config.yaml
num_key_value_heads: 1
vocab_size: 32768
norm_eps: 1e-06
positions: "rope"
rope_fraction: 0.75
qk_norm: false
beta2: 0.99
schedule: "cos"
max_seq_len: 2048
train_tokens: 955000000
max_steps: 3644
MLP neurons of a small language model. Each row is named by its layer, matrix (gate and up: input weights; down: output weights) and neuron, and shows model dimensions 442-569. Each number is 200 + 20 x the weight over its row's rms, rounded and kept within 0 to 999. A neuron's up and down rows have the sign that makes its largest values positive.
A block is one neuron, or neurons of one layer that tend to fire together. After each block is what it responds to, as a language model described it from the Wikipedia text at the highest values.

L7.gate1334,221,207,167,233,204,181,237,215,179,190,199,184,181,202,219,209,169,213,196,174,206,215,200,184,173,179,198,207,204,223,179,235,190,224,203,210,228,207,208,205,225,202,208,239,212,172,220,226,142,197,214,173,214,199,199,175,235,186,205,218,258,194,200,228,214,193,244,215,209,197,168,227,212,201,198,143,189,202,209,185,215,177,178,217,189,208,199,160,193,196,219,194,232,193,253,214,182,209,185,194,220,197,225,186,183,197,241,194,208,153,196,223,223,217,230,206,197,233,221,219,169,239,187,179,189,219,186,227
L7.up1334,224,171,175,215,234,197,208,221,204,187,203,165,198,192,242,205,208,208,254,163,243,235,212,188,181,206,225,212,217,176,206,192,173,214,203,180,191,183,215,196,177,219,193,205,220,218,174,215,188,210,183,218,215,219,187,196,216,209,185,235,190,193,182,197,174,240,172,215,199,190,200,229,208,186,215,226,204,177,240,188,219,194,194,217,219,193,185,198,197,233,162,210,193,194,192,192,223,177,192,181,225,159,207,205,205,232,208,199,203,224,179,215,172,206,223,189,189,219,239,200,211,201,218,147,168,234,188,217
L7.down1334,256,189,223,216,221,161,211,192,219,227,191,204,184,200,205,207,182,196,231,188,215,180,225,188,210,219,215,199,213,174,188,223,245,237,216,180,184,216,184,161,186,195,202,196,213,172,210,190,228,183,222,223,167,223,185,207,218,172,190,194,225,232,229,201,218,179,199,199,203,210,177,198,187,177,178,223,204,198,142,221,245,219,175,189,222,241,211,183,206,207,221,180,234,174,189,167,209,199,230,197,224,202,193,207,181,198,185,180,226,222,196,195,175,177,198,208,178,207,179,206,183,209,185,155,197,219,247,188
Description: Numbers in results tables

L8.gate621,240,208,203,224,214,218,191,211,184,190,185,175,192,251,239,182,203,184,183,184,199,218,192,201,189,186,215,201,226,236,200,204,182,177,168,213,193,182,224,212,187,195,203,212,160,189,214,215,167,187,196,208,205,193,146,199,200,162,207,180,179,171,204,195,197,186,187,212,185,202,206,180,193,182,242,223,208,187,200,182,170,205,181,207,189,185,214,206,205,177,191,185,200,197,227,183,157,191,224,151,192,175,176,168,184,211,193,198,217,203,178,206,150,220,198,177,220,210,182,225,196,183,206,210,200,172,220,183
L8.up621,205,177,202,211,218,191,225,211,223,195,204,199,195,218,230,213,179,187,200,242,217,219,182,186,212,189,246,182,224,163,178,238,187,180,155,187,235,231,187,189,186,197,142,235,206,215,213,190,179,183,195,194,196,196,198,187,205,169,226,171,190,209,187,210,172,179,204,206,223,173,194,235,229,188,198,219,203,219,210,210,206,189,208,194,205,203,221,210,201,220,193,162,213,233,207,199,203,190,232,182,164,206,186,186,183,149,229,205,202,200,202,200,226,216,194,198,199,199,225,166,223,220,195,195,178,183,227,182
L8.down621,183,195,204,208,227,215,193,193,235,181,217,225,219,201,198,217,217,156,202,221,204,178,197,182,202,165,172,192,182,170,203,229,169,216,192,204,187,207,190,226,196,210,216,190,199,217,204,190,198,167,252,230,214,197,234,191,188,178,216,198,178,237,201,179,234,209,245,210,209,155,169,188,225,219,182,187,198,204,217,231,184,191,186,181,187,197,215,199,188,196,173,190,194,202,214,206,178,205,179,144,191,172,175,184,150,199,161,220,160,188,222,223,196,175,174,196,201,183,192,185,217,185,198,214,177,191,179,226
L8.gate681,167,204,200,188,185,193,231,176,230,193,228,199,200,195,165,212,209,213,198,215,214,195,173,200,203,203,190,211,213,223,175,152,207,191,199,201,165,190,231,175,212,236,214,220,222,189,222,186,202,196,204,185,174,184,197,185,199,209,238,213,186,184,229,177,205,200,160,188,194,218,182,228,217,185,178,191,192,203,241,177,186,175,198,227,197,217,197,261,198,189,202,228,195,186,170,180,174,231,218,212,167,166,203,185,217,172,200,203,221,236,225,213,182,195,217,217,196,192,203,195,192,213,230,213,215,188,186,201
L8.up681,176,232,184,197,228,183,198,197,228,182,194,211,188,228,212,158,175,176,210,180,203,225,184,217,225,194,227,219,171,216,196,176,196,217,209,191,202,201,213,170,238,192,193,211,217,248,216,178,181,188,190,212,209,183,246,211,160,170,211,189,175,189,205,190,176,198,192,201,219,211,199,225,212,203,205,197,217,184,207,222,211,200,204,194,229,178,203,224,200,173,204,166,217,190,221,216,230,193,204,205,207,174,171,196,178,254,231,224,197,195,160,227,237,192,178,206,219,200,241,212,200,208,204,221,193,197,161,185
L8.down681,200,166,241,218,187,226,184,203,194,199,219,211,192,189,208,206,208,221,215,217,195,185,210,198,202,221,187,205,175,231,190,204,179,205,221,229,199,186,231,184,171,187,182,202,179,181,220,211,210,176,169,179,214,204,213,235,240,206,175,242,171,189,199,220,201,197,182,190,187,250,193,208,175,173,223,209,165,194,245,178,168,190,229,210,214,209,192,221,188,180,227,232,184,186,184,222,197,224,182,211,179,196,186,216,208,210,180,207,193,189,205,186,193,183,224,180,217,182,184,202,205,193,204,225,214,212,196,232
L8.gate739,159,193,198,219,193,211,225,220,211,203,174,195,191,222,241,206,178,221,191,215,193,198,180,231,193,195,213,184,221,224,181,175,214,158,222,192,169,212,206,202,198,225,171,179,211,213,178,181,205,177,188,169,180,215,193,191,210,199,194,190,200,209,223,196,233,194,220,193,195,194,171,214,210,186,226,225,194,194,188,211,213,198,183,195,220,234,170,206,211,165,219,182,195,212,209,201,224,218,204,168,200,157,206,210,188,211,210,195,206,186,205,177,232,220,213,162,203,206,200,207,212,188,196,226,217,202,184,190
L8.up739,179,204,195,196,201,236,191,219,178,212,216,187,195,199,199,224,241,197,225,187,196,205,206,229,200,225,185,207,202,206,230,170,183,178,227,192,163,198,223,206,188,168,165,187,221,183,200,207,196,201,194,182,146,195,181,186,140,195,214,210,167,204,202,217,154,218,236,205,160,235,208,223,230,211,221,201,221,206,183,174,195,214,180,178,217,187,208,214,203,168,201,202,186,183,168,185,210,180,187,218,219,203,172,155,239,223,181,198,185,198,164,208,190,170,213,175,195,148,179,183,230,202,201,169,196,143,176,188
L8.down739,212,162,226,200,188,205,165,183,206,209,248,169,225,204,209,197,211,174,175,191,158,193,214,211,206,161,205,198,197,181,209,211,191,166,210,187,204,209,196,196,193,212,189,193,205,196,189,176,197,165,239,199,164,208,201,202,204,225,200,211,183,225,205,208,157,192,168,206,224,181,188,201,157,223,195,204,182,178,205,199,179,250,185,204,207,189,213,192,211,214,220,205,201,173,193,190,194,217,240,204,187,183,200,201,189,208,205,196,187,179,222,173,191,206,218,172,177,208,208,192,169,223,220,223,175,138,212,235
L8.gate1716,207,189,203,207,197,177,211,209,181,225,158,198,238,189,168,202,219,191,160,182,198,184,192,188,187,222,191,217,204,203,197,193,174,242,202,228,211,174,205,206,192,182,208,201,203,224,218,191,224,168,202,190,200,212,192,213,191,192,226,219,211,185,212,208,198,206,209,197,182,190,216,197,171,212,231,209,205,197,238,164,171,200,201,174,220,199,195,248,208,203,223,213,187,192,172,214,201,179,197,207,212,172,189,165,219,196,175,197,185,195,173,219,172,194,196,194,155,206,195,194,205,214,222,185,216,205,189,183
L8.up1716,160,198,179,179,217,193,235,185,225,220,184,220,218,181,192,214,213,206,176,202,208,218,198,228,183,179,225,188,204,206,193,185,190,194,216,154,187,182,210,145,186,163,193,188,222,220,191,206,183,181,162,208,225,205,208,161,205,226,200,157,185,194,177,190,173,190,225,201,168,195,177,185,225,192,193,210,208,180,222,150,180,198,199,203,236,201,169,240,204,195,199,170,200,164,195,182,203,195,187,184,176,193,187,188,234,198,201,200,219,189,215,178,196,233,189,213,196,166,184,181,187,185,202,185,188,167,180,180
L8.down1716,167,180,185,171,255,213,200,219,187,208,195,216,183,198,218,179,209,184,240,171,184,201,162,214,158,202,207,207,188,236,169,186,171,173,160,162,212,169,218,205,218,213,178,240,195,186,210,200,195,178,213,183,206,210,197,177,206,221,247,190,172,194,216,196,176,237,208,213,204,221,205,187,212,198,184,218,216,161,222,229,189,228,178,187,203,213,199,223,190,190,231,173,178,194,206,183,214,222,172,199,162,174,192,180,200,242,195,187,170,194,200,223,170,192,203,186,188,160,214,198,192,212,193,209,228,207,179,207
Description: Indefinite article after verbs

L8.gate208,190,195,148,174,220,181,208,168,209,189,175,219,205,207,189,204,212,253,226,222,204,230,177,177,214,217,195,221,214,187,196,215,199,242,213,221,190,215,186,198,190,208,216,209,192,250,214,212,199,213,168,198,179,190,205,174,211,205,190,191,187,176,192,198,201,205,183,185,199,197,196,168,176,239,208,206,169,202,194,188,186,225,225,180,204,180,194,231,207,223,204,199,185,195,207,202,195,234,239,195,194,193,165,170,192,171,233,215,213,181,238,201,181,199,203,257,169,190,217,154,186,179,215,207,207,199,204,218
L8.up208,176,222,166,212,185,240,255,242,188,169,205,198,187,203,181,152,209,203,224,204,192,211,182,213,201,215,203,186,165,199,183,213,204,166,216,219,241,206,192,191,178,213,227,198,158,171,192,215,206,217,214,180,187,197,206,217,238,195,257,229,179,188,208,186,184,213,212,193,188,184,218,166,196,223,215,200,201,214,197,191,197,212,208,211,176,239,192,185,197,187,177,203,211,150,194,219,174,207,211,239,226,206,214,170,202,192,189,232,212,184,185,202,194,213,230,212,181,244,189,253,156,216,201,209,177,220,184,181
L8.down208,190,217,202,195,222,168,216,236,206,196,171,246,157,175,185,203,228,197,237,200,191,208,196,211,228,208,201,238,208,217,185,200,183,179,193,172,220,211,187,210,203,192,196,178,236,210,206,175,237,209,207,221,169,179,205,204,189,212,200,153,186,196,232,209,199,212,182,204,210,189,190,210,213,226,202,216,208,233,196,208,185,238,238,228,167,212,189,218,199,191,202,194,209,231,203,180,179,180,260,195,199,188,206,201,220,218,189,222,181,164,212,190,146,203,237,210,220,185,218,198,209,164,231,209,214,147,152,184
L8.gate1175,206,219,197,203,221,215,206,187,242,183,189,236,218,189,195,182,194,204,219,199,224,214,174,204,154,195,201,190,215,223,170,228,210,228,170,206,222,189,216,208,200,198,194,219,189,201,185,204,219,190,188,181,190,236,168,202,216,170,203,201,213,205,241,193,179,190,206,199,222,236,215,192,182,200,195,195,199,197,188,222,234,206,146,207,187,186,214,162,185,190,212,221,183,225,174,227,176,209,213,211,211,144,210,203,211,203,198,210,196,188,187,182,167,202,228,223,169,238,169,215,198,187,206,189,210,219,190,232
L8.up1175,229,196,199,218,198,224,201,183,219,200,222,177,231,209,216,196,201,194,209,180,179,183,194,226,172,217,207,217,167,180,187,224,228,182,192,204,201,200,174,181,181,242,216,191,235,194,200,183,219,211,204,168,224,211,184,192,204,195,205,210,201,223,189,170,219,192,222,215,209,214,211,175,242,204,197,165,190,226,192,194,221,164,184,155,204,186,201,194,234,189,220,165,209,212,213,205,222,195,224,223,222,178,212,163,222,230,206,193,196,207,203,189,211,196,235,214,194,178,211,177,209,176,223,215,182,204,196,184
L8.down1175,208,228,186,188,172,208,239,212,187,170,194,179,221,189,230,207,183,238,196,215,198,185,204,170,191,192,236,183,190,223,209,184,235,213,224,208,161,229,195,176,182,201,236,176,196,201,192,196,220,194,189,208,199,196,207,182,212,198,203,197,182,225,193,216,246,195,236,219,168,212,201,206,186,184,192,186,194,200,169,217,211,247,194,189,177,189,191,215,242,221,200,188,186,194,179,192,198,182,199,193,196,189,224,202,202,204,165,232,236,200,166,178,153,194,206,211,214,180,163,205,166,207,209,194,194,197,170,199
L8.gate1390,186,201,222,251,193,234,214,194,243,177,204,222,176,173,209,213,227,225,171,206,221,225,196,204,197,194,225,202,195,172,157,185,204,205,224,166,185,216,198,203,211,182,183,187,235,189,161,193,139,190,169,233,191,209,217,228,207,180,201,226,220,202,221,188,194,180,174,211,213,222,232,157,201,222,172,188,167,178,213,207,143,164,195,196,222,199,197,203,189,217,204,186,188,210,187,200,194,201,214,169,199,185,213,204,216,178,246,177,211,221,190,218,196,182,199,192,194,181,210,186,185,184,209,171,198,214,205,199
L8.up1390,197,174,167,193,203,187,159,195,208,221,222,190,172,222,204,209,164,213,204,199,177,215,192,177,203,196,220,243,193,188,227,191,216,229,191,220,202,227,210,186,190,197,189,212,210,197,226,199,202,190,209,168,174,182,192,209,203,181,203,254,209,196,196,179,195,204,222,176,230,186,185,217,191,198,185,181,205,257,187,192,210,199,181,191,210,186,212,235,199,210,193,193,234,199,219,183,189,182,183,193,197,179,218,173,201,157,215,198,209,208,190,223,192,171,180,166,204,228,220,207,216,203,165,188,172,221,215,199
L8.down1390,220,219,183,193,199,180,212,221,202,197,172,234,168,205,187,202,197,224,185,192,218,215,228,182,180,192,199,220,191,239,224,239,202,218,204,186,188,189,221,218,181,208,202,162,211,190,225,166,184,186,192,221,224,193,238,169,222,211,192,207,196,216,179,191,206,213,174,196,172,178,195,164,179,193,205,216,199,240,183,211,178,247,231,179,183,213,192,203,181,173,197,215,201,195,212,196,185,211,209,236,204,199,181,217,206,195,171,213,202,210,213,176,212,207,229,184,184,179,215,175,199,203,206,215,169,202,241,218
L8.gate1568,200,176,187,189,201,186,198,191,186,197,169,198,167,195,224,191,175,231,209,211,205,187,199,169,216,207,214,209,229,241,207,224,233,182,164,196,212,199,224,133,202,194,181,191,213,192,160,217,180,185,195,231,205,212,205,202,178,201,200,181,231,209,167,213,195,171,222,195,235,155,218,177,217,191,192,210,212,160,215,232,174,202,195,229,169,242,203,159,192,241,214,190,198,220,218,170,207,217,221,203,204,175,194,207,188,182,199,183,173,167,197,256,211,226,167,210,223,214,205,202,204,232,214,209,198,204,191,235
L8.up1568,215,228,170,207,189,230,195,171,183,225,218,221,239,217,186,180,196,193,204,189,210,203,195,191,220,205,216,196,201,215,176,215,208,215,227,195,198,184,202,177,166,212,188,209,212,212,215,204,189,209,229,187,179,178,215,213,209,235,192,191,205,228,204,179,180,204,194,195,217,188,182,214,188,199,247,205,195,231,214,188,233,199,190,202,207,219,227,205,200,186,190,171,195,235,216,221,192,230,201,226,205,194,213,180,226,233,201,189,202,182,192,214,176,211,211,214,181,210,226,193,191,219,215,203,245,238,204,210
L8.down1568,218,156,204,210,216,227,229,206,232,218,228,196,205,210,200,197,213,210,161,231,174,211,204,186,176,176,201,233,208,194,207,194,180,227,228,219,179,166,157,169,188,218,209,186,214,211,144,213,183,193,218,199,191,181,214,155,175,195,217,228,199,196,164,194,237,210,199,196,217,236,209,221,183,168,190,193,166,210,204,227,218,206,207,214,171,196,212,169,190,204,182,228,193,227,197,215,192,164,220,179,166,228,187,169,213,212,195,169,233,194,171,203,220,194,204,203,198,193,213,213,206,179,210,163,211,195,198,203
Description: Sports score digits

L9.gate81,201,208,194,221,197,203,180,203,202,188,213,190,247,185,199,196,183,219,194,180,193,222,201,166,208,202,205,191,184,171,215,186,213,217,196,153,204,215,186,175,199,197,194,207,194,187,193,238,220,182,179,154,195,203,174,173,199,216,231,209,215,208,205,181,200,198,212,192,189,209,218,248,194,260,192,177,196,201,186,233,183,191,168,220,183,199,182,187,176,213,202,223,191,223,219,184,178,189,220,174,234,225,172,195,184,206,192,209,182,185,196,167,212,230,230,221,181,187,203,178,197,217,206,192,210,183,214,180
L9.up81,219,215,185,159,190,153,212,229,220,204,247,191,203,173,191,201,212,227,211,208,211,181,191,206,189,204,211,229,191,201,139,201,222,183,202,219,242,187,206,175,184,161,218,202,171,211,234,238,203,181,229,200,186,213,208,213,205,192,213,203,195,188,217,171,174,193,174,190,196,215,201,207,162,212,214,175,200,203,182,255,189,201,212,171,188,212,220,168,219,216,210,199,212,215,174,232,219,189,200,198,214,199,186,142,215,197,220,185,213,169,209,238,222,203,223,222,199,218,183,206,147,185,223,166,168,221,187,217
L9.down81,198,207,188,194,180,190,205,195,206,188,191,214,233,197,180,211,228,181,191,177,221,175,177,176,214,209,163,210,187,189,195,217,199,212,198,205,224,231,181,188,193,212,179,196,174,191,193,189,199,190,204,182,174,213,214,204,189,227,173,202,168,205,207,148,164,206,199,208,196,220,201,199,216,179,200,171,209,212,167,198,224,205,182,216,207,212,210,221,180,190,211,166,216,182,176,202,176,194,194,234,200,193,182,192,160,188,194,208,158,199,174,205,192,150,195,195,230,178,216,201,207,195,201,188,206,166,225,219
L9.gate745,206,190,150,222,214,211,193,202,220,197,205,227,165,191,189,152,202,197,192,199,218,202,208,220,172,173,222,194,204,183,185,221,187,194,211,204,229,186,220,191,187,210,231,157,210,206,209,186,226,221,182,199,199,191,210,201,157,187,206,213,190,170,184,187,189,213,194,194,203,187,167,193,206,212,185,173,191,222,198,171,178,157,205,185,162,217,237,196,201,170,176,170,229,211,192,208,221,202,202,192,212,178,185,235,219,229,197,169,220,181,216,238,210,214,192,175,211,194,237,205,180,210,218,203,241,219,180,191
L9.up745,207,221,234,197,187,200,199,160,211,197,197,185,182,213,213,191,201,250,175,188,170,201,200,218,191,186,203,210,207,221,222,164,186,230,204,233,171,202,189,195,211,193,199,233,226,195,210,209,165,210,187,230,217,261,195,161,204,174,163,222,208,200,200,180,180,201,187,226,192,200,188,193,197,198,201,192,175,190,225,202,218,212,207,224,200,186,230,183,214,191,202,200,213,227,175,206,204,208,216,168,179,171,208,196,186,226,239,215,202,184,195,177,241,187,225,180,202,236,213,197,196,212,238,178,212,202,207,208
L9.down745,162,195,194,174,169,180,216,203,223,203,210,198,209,187,184,238,168,171,203,164,207,196,200,198,200,207,184,227,215,166,213,236,185,190,207,209,167,206,211,196,232,188,211,184,217,236,200,213,190,202,223,202,191,219,217,184,201,192,175,181,195,190,203,192,193,164,169,196,176,209,183,199,180,174,222,177,189,187,215,204,227,193,212,194,177,211,171,168,228,208,201,172,208,212,167,205,190,206,206,188,181,197,193,204,217,210,203,210,207,185,210,227,205,197,191,181,181,199,225,187,191,156,220,231,177,184,197,214
L9.gate787,214,174,168,197,195,186,218,221,262,175,196,177,202,167,182,203,173,195,196,194,223,206,196,207,216,220,189,210,179,225,178,177,219,200,181,177,171,197,164,220,165,211,186,204,203,198,219,207,208,201,179,180,187,205,173,183,191,200,186,187,196,188,172,207,202,202,191,191,176,206,178,166,164,206,232,188,208,199,229,203,179,177,207,213,191,197,188,199,239,150,216,186,240,221,229,237,222,189,211,189,230,207,190,194,210,243,208,215,190,218,207,189,213,191,197,199,188,225,195,202,197,181,193,233,186,196,221,199
L9.up787,228,194,219,190,199,167,174,236,211,181,176,232,165,182,218,179,200,251,194,228,165,210,227,192,205,215,198,185,227,199,204,180,202,236,208,175,224,206,210,172,207,215,203,215,240,196,189,221,196,218,179,221,152,164,202,208,216,179,243,203,224,211,202,190,206,177,195,179,217,202,187,140,235,193,207,191,199,221,196,197,188,175,198,228,224,202,204,187,200,191,188,200,199,243,208,200,208,165,165,158,199,175,216,169,245,221,190,199,188,186,201,192,195,189,223,210,232,189,219,176,185,208,209,187,194,201,172,222
L9.down787,181,205,188,216,226,220,236,184,179,185,186,154,172,185,215,178,181,192,188,172,194,178,177,174,189,190,213,188,196,194,162,212,188,192,194,222,183,189,182,181,227,205,180,221,227,215,212,221,193,177,171,195,142,192,198,203,186,193,214,219,200,192,200,179,217,204,222,211,195,203,180,195,188,241,139,202,207,191,186,203,188,175,207,209,201,185,183,177,187,187,186,210,215,213,204,184,210,184,199,194,222,196,193,210,212,185,200,180,215,220,238,164,202,200,211,181,206,199,206,231,158,203,204,193,195,208,195,205
L9.gate1637,215,206,171,191,219,211,218,194,222,194,165,191,180,212,200,227,192,214,213,185,209,170,172,229,219,198,198,207,173,190,214,181,216,215,216,191,218,203,191,212,188,177,216,244,189,184,213,173,205,214,199,184,194,212,249,215,187,200,219,167,183,152,208,222,201,195,192,174,182,174,201,204,239,237,243,199,160,218,212,211,225,204,216,168,180,190,178,226,186,189,219,196,195,191,216,174,207,201,195,181,193,161,200,210,223,216,200,230,211,244,211,201,204,183,196,166,170,179,193,194,172,189,210,215,219,199,218,208
L9.up1637,202,224,213,182,212,180,199,195,190,229,210,206,221,189,201,186,222,213,184,195,227,214,210,185,232,230,181,218,232,187,185,219,172,178,192,238,226,233,210,235,199,246,206,213,195,224,167,187,181,164,162,181,180,203,176,198,217,191,173,205,192,195,209,201,203,187,207,201,213,203,232,195,172,168,215,228,218,193,206,226,215,200,190,201,221,211,212,163,199,211,191,222,207,232,221,172,213,226,194,185,188,188,231,217,219,179,222,190,189,214,200,191,193,228,209,200,201,230,187,193,197,215,215,225,191,209,196,213
L9.down1637,224,206,201,202,199,201,204,185,176,217,216,211,227,172,238,160,199,186,201,185,171,189,177,209,178,229,205,171,164,203,212,196,215,191,204,181,223,169,219,178,184,191,192,195,173,155,182,202,195,192,217,193,183,178,188,215,199,201,211,228,205,182,165,206,202,223,214,184,187,214,181,211,182,221,221,192,194,219,196,207,190,177,216,190,165,171,188,199,207,179,194,229,198,178,232,186,211,225,188,215,229,203,207,175,186,219,226,197,188,232,200,195,237,207,189,213,198,191,189,206,226,179,204,177,199,189,181,201
Description: Numbers in results tables

L9.gate110,224,175,196,203,191,201,214,212,220,239,219,227,212,195,208,217,206,198,182,182,230,202,194,184,167,207,239,223,178,198,198,178,202,185,196,207,187,201,203,194,158,212,191,221,196,198,186,233,190,154,179,196,178,190,176,220,173,226,165,186,190,173,181,199,213,191,180,160,187,190,236,213,169,189,223,254,172,202,209,206,177,184,221,203,197,221,194,232,178,172,208,194,191,216,200,200,226,206,218,227,199,174,172,192,190,208,185,190,211,197,204,206,175,210,181,174,203,227,168,175,220,205,220,203,228,222,245,216
L9.up110,198,211,184,215,186,210,214,179,188,179,207,176,210,222,183,183,172,154,228,192,218,141,177,206,194,212,232,239,166,189,191,197,212,173,155,196,200,161,167,222,180,183,201,208,193,196,223,172,233,212,195,178,171,190,209,164,179,219,205,223,180,196,183,202,237,242,203,203,210,188,193,209,169,208,214,196,199,164,178,159,215,198,194,203,178,228,221,160,162,189,218,182,222,180,181,194,185,216,207,212,216,183,219,212,243,216,179,227,182,170,190,188,191,198,173,197,177,224,212,222,200,181,182,205,201,210,206,166
L9.down110,196,175,242,213,203,189,190,244,192,200,222,192,201,214,209,189,237,148,184,193,242,189,154,191,204,203,212,203,197,181,179,205,179,207,166,229,176,214,164,199,172,224,182,184,183,191,159,196,201,186,212,201,128,199,195,215,178,230,189,198,222,203,211,225,190,205,186,184,229,172,222,229,172,197,171,211,206,166,245,176,194,192,200,249,200,190,212,172,180,212,214,200,240,164,174,214,228,199,206,186,219,216,222,146,212,210,185,194,193,196,231,191,201,193,223,176,217,173,211,198,229,199,212,212,185,193,213,242
L9.gate573,200,200,204,156,188,244,220,190,220,163,172,218,180,188,231,208,210,186,181,189,221,191,206,181,209,234,222,232,222,195,183,199,209,206,191,175,208,164,176,204,193,181,145,177,219,221,186,198,188,222,194,214,201,201,222,222,181,225,206,200,194,253,209,175,203,236,232,215,218,182,195,192,185,226,199,177,178,180,183,230,153,189,213,212,192,218,187,171,183,176,178,196,207,187,205,209,201,182,197,205,215,204,231,198,197,205,190,212,200,205,189,192,180,198,199,206,205,201,190,181,163,197,208,189,224,216,156,246
L9.up573,186,199,219,201,189,212,207,199,175,204,218,209,181,182,190,191,197,191,167,168,168,225,198,211,216,151,182,215,198,164,204,203,182,205,193,160,227,213,233,249,193,224,210,206,193,172,197,208,185,197,203,222,217,200,173,184,235,191,169,199,191,204,197,190,176,198,207,189,183,177,224,173,167,208,185,177,209,199,183,203,175,166,223,136,162,209,186,192,174,225,211,199,211,186,198,190,215,213,189,207,230,213,187,190,206,182,223,187,221,166,197,178,207,198,224,246,218,179,189,216,210,191,217,202,181,177,211,212
L9.down573,212,192,195,214,222,199,195,233,194,246,211,202,202,179,185,236,164,197,202,221,216,179,194,226,227,222,222,193,229,197,213,211,226,201,197,193,213,177,208,200,205,219,165,227,222,195,174,213,180,227,222,186,211,185,190,193,207,187,203,171,190,199,223,204,209,176,203,177,200,226,193,192,231,164,222,193,209,185,197,202,184,200,196,174,192,225,205,192,242,207,221,200,171,202,199,222,188,198,205,221,186,232,206,203,187,196,177,148,199,211,191,154,157,192,157,187,199,189,199,194,226,240,206,206,168,202,210,192
L9.gate623,199,209,206,192,216,204,208,199,209,163,213,208,179,203,185,170,188,247,193,166,222,188,171,180,205,221,202,187,206,216,164,189,191,220,197,219,200,213,194,214,205,225,199,213,214,168,200,185,208,192,165,207,195,210,153,205,206,194,221,201,214,161,195,206,198,188,199,190,160,186,218,220,195,196,224,205,176,183,186,233,188,178,215,225,210,205,172,172,229,169,193,218,234,181,225,191,210,170,215,182,196,227,249,201,197,197,204,169,196,189,212,217,224,180,187,206,221,210,186,190,169,216,218,168,179,172,156,171
L9.up623,181,187,243,182,194,231,208,212,207,222,236,218,209,201,170,209,215,264,172,189,196,161,217,188,203,196,192,199,192,198,205,199,190,196,181,218,192,164,205,212,209,203,213,199,206,218,216,187,227,174,217,189,168,208,210,211,179,176,208,193,234,213,215,195,188,157,199,162,191,221,200,199,193,190,204,199,173,183,195,202,185,194,194,232,177,215,190,182,202,157,189,207,223,202,190,192,200,157,213,214,205,178,213,193,217,201,192,185,222,191,192,191,211,212,169,190,204,208,220,189,192,167,224,176,205,154,197,214
L9.down623,165,188,208,196,199,208,198,209,222,219,183,191,233,219,203,187,174,216,225,215,222,223,199,183,229,227,149,211,180,226,175,179,194,224,200,201,210,240,176,201,220,191,209,199,195,218,204,205,244,188,232,184,191,188,191,199,181,213,182,208,203,193,210,214,190,211,194,186,182,175,212,194,199,211,217,202,218,183,214,234,197,212,243,207,250,208,215,190,179,157,203,213,165,194,197,195,153,185,196,192,222,215,244,222,180,187,218,206,216,205,195,220,228,199,182,204,184,198,169,223,206,221,208,213,191,196,242,201
L9.gate1312,186,194,187,205,208,187,240,180,207,163,209,196,178,212,205,222,210,169,218,184,183,223,198,202,205,204,224,177,200,167,170,224,209,181,157,194,196,180,182,230,177,253,186,218,206,192,185,210,199,203,198,188,194,205,178,202,206,200,159,223,185,178,219,211,229,220,159,192,190,196,177,184,194,215,195,174,192,214,213,185,196,198,140,199,222,177,196,190,217,178,203,213,229,207,184,183,211,206,212,217,196,193,216,197,192,213,234,207,214,239,210,231,161,240,157,216,217,207,202,216,257,240,166,218,223,193,222,190
L9.up1312,198,209,211,196,197,186,200,214,246,145,234,203,220,188,186,242,202,170,191,171,206,176,221,170,192,201,234,201,175,211,218,203,227,173,188,171,192,191,231,193,202,218,198,215,189,189,206,191,208,193,186,215,187,207,210,220,198,220,204,194,203,185,221,210,178,159,248,152,190,206,189,205,189,223,193,240,203,154,187,219,202,203,186,216,216,184,211,208,205,180,181,218,248,206,208,187,233,207,214,187,186,188,203,210,208,226,219,209,170,170,171,201,169,196,185,201,210,227,219,210,206,192,165,185,199,201,220,209
L9.down1312,189,230,196,209,183,177,196,200,187,165,217,195,224,190,218,179,200,180,222,179,234,192,211,193,179,186,172,199,244,197,197,180,200,144,204,191,201,194,186,189,222,241,210,191,194,181,184,215,191,183,200,213,178,178,192,206,197,198,214,184,212,208,234,189,212,222,221,198,225,185,178,188,196,201,211,183,206,216,184,180,174,221,211,230,167,212,239,215,196,196,186,194,202,186,189,195,186,186,185,201,207,203,246,192,180,228,199,172,186,161,192,209,206,178,182,197,237,218,196,207,180,182,202,223,227,192,156,201
Description: Predicative "a" phrases

L7.gate1517,180,194,189,169,212,171,228,203,215,194,216,188,190,197,223,214,236,234,213,174,220,187,211,202,189,182,175,205,214,178,192,218,188,198,152,195,203,175,216,226,206,223,175,204,229,188,229,186,216,171,160,183,203,199,205,190,188,201,188,217,221,210,197,235,180,159,171,217,205,202,215,193,220,224,185,222,183,194,183,194,179,211,174,229,205,238,202,203,195,188,187,213,203,184,194,218,202,206,198,219,193,186,193,171,228,223,232,222,176,186,200,219,202,225,203,188,189,183,200,211,174,188,206,188,196,204,173,227
L7.up1517,211,186,197,195,209,182,183,216,171,185,174,209,197,169,170,201,223,192,193,179,205,222,233,219,205,214,231,197,228,216,195,178,183,187,173,189,193,220,230,216,229,166,190,182,213,179,194,226,191,186,187,234,195,186,208,243,214,204,190,180,206,202,191,189,183,208,189,199,199,185,201,202,188,208,206,210,172,175,170,239,215,228,193,209,194,227,221,169,193,209,185,188,193,207,191,227,201,197,194,218,211,204,204,194,215,198,201,217,191,183,233,197,209,215,167,192,199,170,165,224,183,211,186,184,188,188,208,218
L7.down1517,193,228,222,206,208,182,162,233,231,193,189,204,227,199,222,195,213,168,183,209,230,188,183,214,181,203,190,195,177,213,222,183,194,224,176,199,171,212,193,208,186,219,216,185,220,192,178,214,232,176,188,191,205,225,161,224,214,165,224,192,192,198,198,219,204,172,208,189,194,223,199,198,218,191,199,222,189,204,186,223,199,196,199,203,209,189,214,224,193,191,223,176,229,210,208,161,195,204,189,177,193,195,196,195,158,196,234,226,178,214,205,237,218,202,172,193,207,193,221,204,193,198,244,199,203,223,202,220
Description: Copula or appositive after subject